Weights of a small transformer language model.
Size: 25 layers, width 384, 3 heads of 64, MLP 1344 squared ReLU, vocabulary 16384, 45.8M parameters.
MLP neurons of a small language model. Each row is named by its layer, matrix (down: output weights) and neuron, and shows model dimensions 224-351. Each number is 500 + 50 x the weight over its row's rms, rounded and kept within 0 to 999. Numbers have three digits each.
Before each neuron's rows, "raises" lists the tokens whose logits its output raises most directly, leaving later layers aside.

raises: "ases", "ation", "bs", "atives", "otes"
L7.down116:505463524535497518622521490435479425485547592476522531550451477471456430534640481538441438456450416457585585471497571530469432519478421481547475544524602432369483434482514519462487506531524485422546541489620445481521534328449499529506523526473517619462472508541490470419522462474562504411545429481523572496517372511484541451440518534458442602468450494386473453492541462540484446507412

raises: "by", "worth", "ston", "ias", "ister"
L15.down270:470557532522507512523572509573472571489474542515579558611436529609426518563581438507401570546448607436483519543472442562490521544540614533533506471521526490478484510520490475582475397498559453480462451459498475512519539523463527543518591559556600559504473524477533439486502465430474496474489498578601587492486479490525467538454483433577451493478416441485558476491466584549548535489531

raises: " home", " to", " forward", " back", " Home"
L15.down842:483554480375530499503516525466538538462510529441466513566457496483487506464499473515577555472517420574473541417535517460455538578460515429489442462475527480609526486448581430472487490497492426469502517458471476533571514485480443420479449476519503527503478483456396521544469531495489570574496486482452397472471480533475506564611553535416546519472487419542595591589550523500476489471549

raises: "ability", "ess", "able", "ham", "enna"
L7.down1296:476555449478385532477498482561527499510500462509488597446415486577475514563514454531557484571518501490473520510480439513462442579488505508436536549535484473504515505428475447487562547501566546468490544545445462430400402424476492508419469512529434524492555517622548546555517494448422513460478474525520526418576514523512498480489550490443532484425489370431410334504511453511580524517563

raises: "====", " until", " from", " during", " to"
L16.down754:532511574455520459391475572478403495480517471515573500565550501429498537580514490501557445522469466446483494500429420475533512522595470561453523446445598510558550546503540475589500579483508528437527490457486564430504494591517497489446577600478467596407533502439480363517445544521540579551490534470581421457367453494595485540511473441434410429541508431493590556588524529501434533480496

raises: "ver", "urs", "fully", "inal", "born"
L15.down1314:539494437500455576498443504493505570523488412501450437582524510553537513464480554518530555500533532519476439500460527488455436514508494492535551459436518481427394413496529525429459521482566507527506558480503425444546426500417488529484571558453494453496509601487603595516482509500493500529525475546485483522481502512561547517563438494467484450551532581554401543551462435580469529481465

raises: "ation", "able", "ables", "atives", "ful"
L16.down1142:523514418548466455531417505470499445511556380559531574502432460569575484512559476592534415489460429468559487496525416520419523473513446526589446453437592473418457504461465483518500551512483440542509550362507431453471431460564418500434626452539547522443506532522493541491614518506480554402549487508584504577469569528514544519449491547496441596521418510554490476480552510512502503481467

raises: "hire", "itive", "ict", "ful", "ional"
L15.down709:561477444473526551615441515520449514529578461502525453562535503483609521505469443530518460476536597543409506504521558507446573448525454433576561578537518496491508542573541608511509389503522468491553470467529443562470417540566466556438582515482566566542567542468487527518564542511498488623540459529509429501515498554537572562484577555496516454492462489577421528500467446529480567482571

raises: "Note", "March", " May", " March", " February"
L16.down748:487429479523529510547476407519532493508520500449497473559533390508508440449504481438408563557495464555498558393400519446484502554415454567507446560576407568459444459420430463524459491468490454440483513522558485489531448472482515499536422513536470506486536488460516466546577486465562439427471525471418526457427505506551530581495482540498495473535466551452565476615496440574553505489561

raises: " he", " she", " they", " between", " it"
L16.down313:482568455545514452491450563512370554526441468442608471466522479407499503523523496554516381489447495528419530429446480565469443405472514440509505516498492453532465560398497548435402560504499544440562494505528597501458443557487524382536464527564545634554504576459469429483443500508508486511370494506424605531488480466458458517426526485541467514473411596496459418577472521470514499470481

raises: "y", "i", " arts", "ible", "such"
L7.down881:510543500517484470518502504479474554485482457495453553536525461445497537463389482513472518479588556532515492476503468475579434540509478512595549484534554503458544443539520551531488551568637511561492467516475513483576450452654454525515463498578327533449526615483450522499485518365446465473482488513440535550512499557518469436443525553526475473541547567575490447512476457431451505548541

raises: "ase", "ag", "asure", "ases", "agon"
L15.down530:426522484601598631465434500471475486422532422503546508548483534526488555453588509408505442551467477415475419506487449560493439485384523507601389505512539492443490459564508516516461520496504386501621557540484470492503501525479458433527518454515451412545525554496447536479488571545454452470489548431445393519519491541535497515540448439453392462419398542480535509502446506513520563509406

raises: "out", "outs", "ably", "fully", "ington"
L15.down342:402393512558523504516530568523529523471560537544553452483502439446443524529473502511505471513401556470514514477451498476498407462440446387482482494499453455499436448436481531497571499589475470510462496515584518491502601428547553550473523568507427485580524476475521499560462544525531507535546525479506470466490522478488510471608491426525443648461652537501536575481478454511466504473488

raises: "h", "s", "ures", "tes", "ț"
L16.down583:432481462543475544405459411450483490555496446575441450425569493512564542361479509506486496561506514476523563542421591466545466428503513491483449513500586443629502471553472543424405434568491517404523550511478573512526522471527449520518415431484456406459551526457526576465447316394440524400508465547492401474505420415358483401424458473498440486520559445441451511490510527522523471516473

raises: "ris", "ts", "bie", "lands", "az"
L15.down210:452486552464451507440345512515453538570572513554487478426527416486468496455445367438411411434452533477595507465446580502448517534564544557517472495422485463499507488384478493528561422461521529501461420564527561535504510496505638466451572468513496514530409528539473550451515523472386574459454521447551499554500590464424420598475405371512491397490361413522446501520530535453500447417558

raises: "hed", "her", "ular", "here", "hel"
L15.down604:526401545524531474500495476504525532414550522577529499477432489610468467446452506558492460484571428520511537510446505480410506400462417527478502498487522490600582478481495440533487537428464564507559488461522489432452534473503614464541529438467501521538512553518414508466469457455438461491539378524474514450584394507466570536413508552551490529413494393453508437462507502533464445521560

raises: " he", " they", " she", " males", " there"
L7.down1198:528435570527450540532502536469491525588478473490463510466452436477563466596443437575456481488472394508504468508659428505513460549468540555528463513529507457548444478488491533500470509568498537477535576554504566476514476477547344403477588532508484518517556538523468482509415485568553438479461507539542570582514423456471398504447480576542487547487528626438475550481513470485489467522460

raises: " of", "|---|---|", " (°", "heastern", "rafts"
L16.down779:549568553586510464443565490604458615478595507520573576548549460552525477480571527512531520487486493524542504486544567484437473524427382449535407467588467486520530497514531582530485473479443547472540505500475586463519526605421436554534548553430491549671432489478581562534556462420418563451545490495467506569473582555450516459544448606514457525500516519491440520434467569446501524480514

raises: "ance", "ger", " effort", " attempt", "oke"
L15.down457:446536481564542489581543473516446461480479486555596432458432466497548460517480516516442527575484561553557460521531496437492513498505511463468400522472555440530462448567547497506581498465478519558455537464545482494440436353446542572505384519513539522477498514555448404431433569515535546516534469429561525450515424591506534483541454437548545454466377554474455490518450477492548416570559

raises: "itions", "pl", "ition", "f", "-"
L7.down987:519617488560494513505578490533575461479374496482557525419528508471503507405481520449519386491499529479497547502455498519512587557474528492509474560486476430507461501481495530478559518458522509531488532455497515479494538517530509446543639482503538589441535510587483501525397508405469542570424475594390573581524498529576515483593485565572468503456540527510550488425489490481580554555490

raises: "ree", "r", "lic", "ar", "rin"
L15.down1142:502444475485507485414485480453565490548529512475533534547445549528501501397502526494571549517490530514531535576407372532438469537460503517470478507419452495494556515501545428548429519444495523428543545486509509446535353572599449490421536456548622478541529419544525450411442491573544469458571507569554528532465495534555567513456525468516494469549558479510422552455463541523485532397548

raises: "ely", "ez", "ly", "een", "ley"
L6.down1303:511528486496524463505502461395452520476498456532533494509530520504442514547549487476514574507506592519579543492562428455503493585491465468412531457508509506540438509430489422599497518517533448525396510603436577561577532403434512425541540507527478501489574445520535522407563553429533459574483536505501486369463453493490571561539466476464486495495503496556460492585518391526513405590489

raises: "ide", "iles", "ical", "ides", " II"
L15.down433:445516553583549554442508493478537450556461539533548460523499501597541497477446467532502474468463451473513568598504528490471549522428509457495498483537529545542469508565497500545481561494542555436413525468575529390413546420493535509511429508579530481533398512535469574540463445503421422482566549556411525452467571479458504425502481468486492520439484517485470534475495438538448549467569

raises: " This", " There", " Known", " Although", " Other"
L6.down537:522548464538503541548484535505425555441482523506519436459449524529432477497371556446549393381480400478463523520507472561510477426508587506506460466507399455503507471500394448531493499477504604512526452542433453450559544510612522472453504514503476471396507476483380553519543521564541494508497536480495565506441478449528456470566476457542537527404520487488458448523554513478569500463586

raises: "ime", "ory", "ories", "tes", " Attendance"
L16.down227:563489577520463426502423430504479550482520537471451505596529506449494557521529554486559551516493497475544535487437504457517509578544497590483514564485480549506451425474522454489497473489530491540435486538536569506559517421561536474442555608527476335532525560425473590520472341500487524534621484561525528523560535492506558491559528493605458538484358462461384523509482429432457509546604

raises: "ü", "és", "ly", "istic", "ists"
L15.down337:440581532446478467498553590510533462438489533487611498372492471544443531462538583559462496483425478500575519526398515554557470492476450522543458460491413499489538516448488438407458444451463520547434542631468483495557471452483515461508563501488466507505480501511576539463475370519552513522454390528508581577470662524534475460482462448484563573480492560477421449439503450487515447536511

raises: "ate", "ates", " diet", "aire", "uct"
L16.down1095:556558486555535559415551504538443508444484481449513476557425542444468514604454474497373494499545547443518554529448477546462653488517482487467571451398425444562554464507529417494430457492564465473518472530552432510584512485422480439496387437560515464419496407496592578531522533550393612510439459561476469434394475479542522513511510390486469488424427562560575446557482551443458514525547

raises: " researchers", " studies", " research", " analy", " investig"
L16.down937:522398491465512494569513508543470456491457438448518522483515475385548495494605562545569464499488473474430453559493575490558525482444449507510626520503450511438437487437479457457424451451466475538515516467484524531574582562644526484435610474521492473502454501509480490551512457424507507524548478523505450466563514509469472537505507488598464497430516549442535480610565457553532526504480

raises: "ino", "ination", "é", "ella", "ees"
L15.down1301:475467575427469519524576486500452502523467548536657560493381594462495505565456532463447523438539498408417499537485488479544538494525491407549567452456507596513477508494515585552497554421520525437508486580365394545584496505525552446513507477521483418488488450465558492461593525471612486545493566530508542411553483435471513526522409491583536561478422659497476540566562476578505505480452

raises: "ers", "s", " graduation", "arian", " number"
L16.down95:432409487489565539526566470453466503564558424416560510560447533476470507411518570537435514464484529488479446379540439471478486480445511430504613432477507452545425505443514540529563470460513468465477471449477554460523515474540488450500522493453546523518492419434560445505426539502460508415428474473609459554537485527490460473469423480549502537493509478503390492526399574542569658515525

raises: "ness", "hold", "case", "head", "er"
L6.down19:538507505455538453512524555432543474486399423489533493568515443434477515485439575523535487499571506562529410434531523489539520557431473528531525400535483500506502574443556425565464483522488449473534414398525507429478526524430537478489472466396478507482487467373461541497488520533447511428416604520458483522537518515478524458545499415474465414448465464454598512565504572596429395506558

raises: "ties", "ories", "ory", "ive", "ly"
L6.down666:460497500506571474500504555451465495485453461484486440528519452462448534457540501461616441509412433435498501505534480467500502539518554516435512577490465458476544476496595413505431528442502428540361496534615419489561562516508552458448505606408504498615566427515477529520485597495489535541536489490534565463514525470459462540492445461480417501599434552538433514503551450523529461585549

raises: "ons", "ki", "e", "ances", "ente"
L15.down318:441486542564492485519516485505463628447609612536473572476420466541481438569495458512478526450425447547539525487566482542448477469410568472488529455588522487469475504450407457538494568500440462555483480508475496461514530515639605510502526530484427492514445525506552455411477509534360433604557506506558506497463523490468568472506525560517556464492473470489493481495514509494429484488503

raises: "term", " only", " least", "here", "ifications"
L15.down1279:476468502462511537641487499575570493609527543379390550594436512445530470522486506476480607516510526404500482569562453429466508539525532438392466548519468576510567525519480561412433474464482472475560530485460538552458479463522445424595508582488460552392479436505529570542520514492476462431380555506538503504512459452570578519454462450356429508541495418399465523462511427618460520511530

raises: " ;", "tra", ".;", ".", "force"
L15.down285:489443542356466435449615535479506488517518501547531492531416544448472437523498474441576500476467462452460494508511439485507487440535454499514503480445571483554548460501464479398406488475574504453473407589480499444434542499521461542460489520456610421499409532566523530571492495508490558519553518495548608502537591524559598543476548451554510476474492493417417464535537569583470564480549

raises: "ey", "ers", "house", "ity", "ley"
L16.down1146:534554557523477463498564522549455524502448472448568452462402528443511533468465518530542504525644483515495515495499401457569411521468389552419513497480518519587474436508539470624458503373512547525455522538518523400472539484554538428469551381486548501525535486425508466417454524425510462511515456531500555504598540499432496491486462505455487502500538450455463457620470462585476580451472

raises: " half", " hand", " Half", "ft", "pp"
L16.down385:465480491455500466470577496546397472515503436464474590572467457484598393497577469442510506451495540517655545472567579462475487485490501530460487520561420457524491480510586534521502552399472553491518524485495458348508424594533531527518562445526535549533493421523458473485438452562479561442514526561495522535611448446466411609538529524486486514582566540550478524557579604501550549461511

raises: "alog", "ity", "al", "ities", "eo"
L6.down385:547517500476483501509452415491401442434457463527579563564463481518489399557423526462571528468413479456536489577581366487609439535441444585492490520559506459468574523458507553489539477545458522519593447543511575483490515536509462527569518425495505501570420433446498450462465527506585476517493494514518522508501477503495496502493544449553557392564467539399513473502538530356504408473516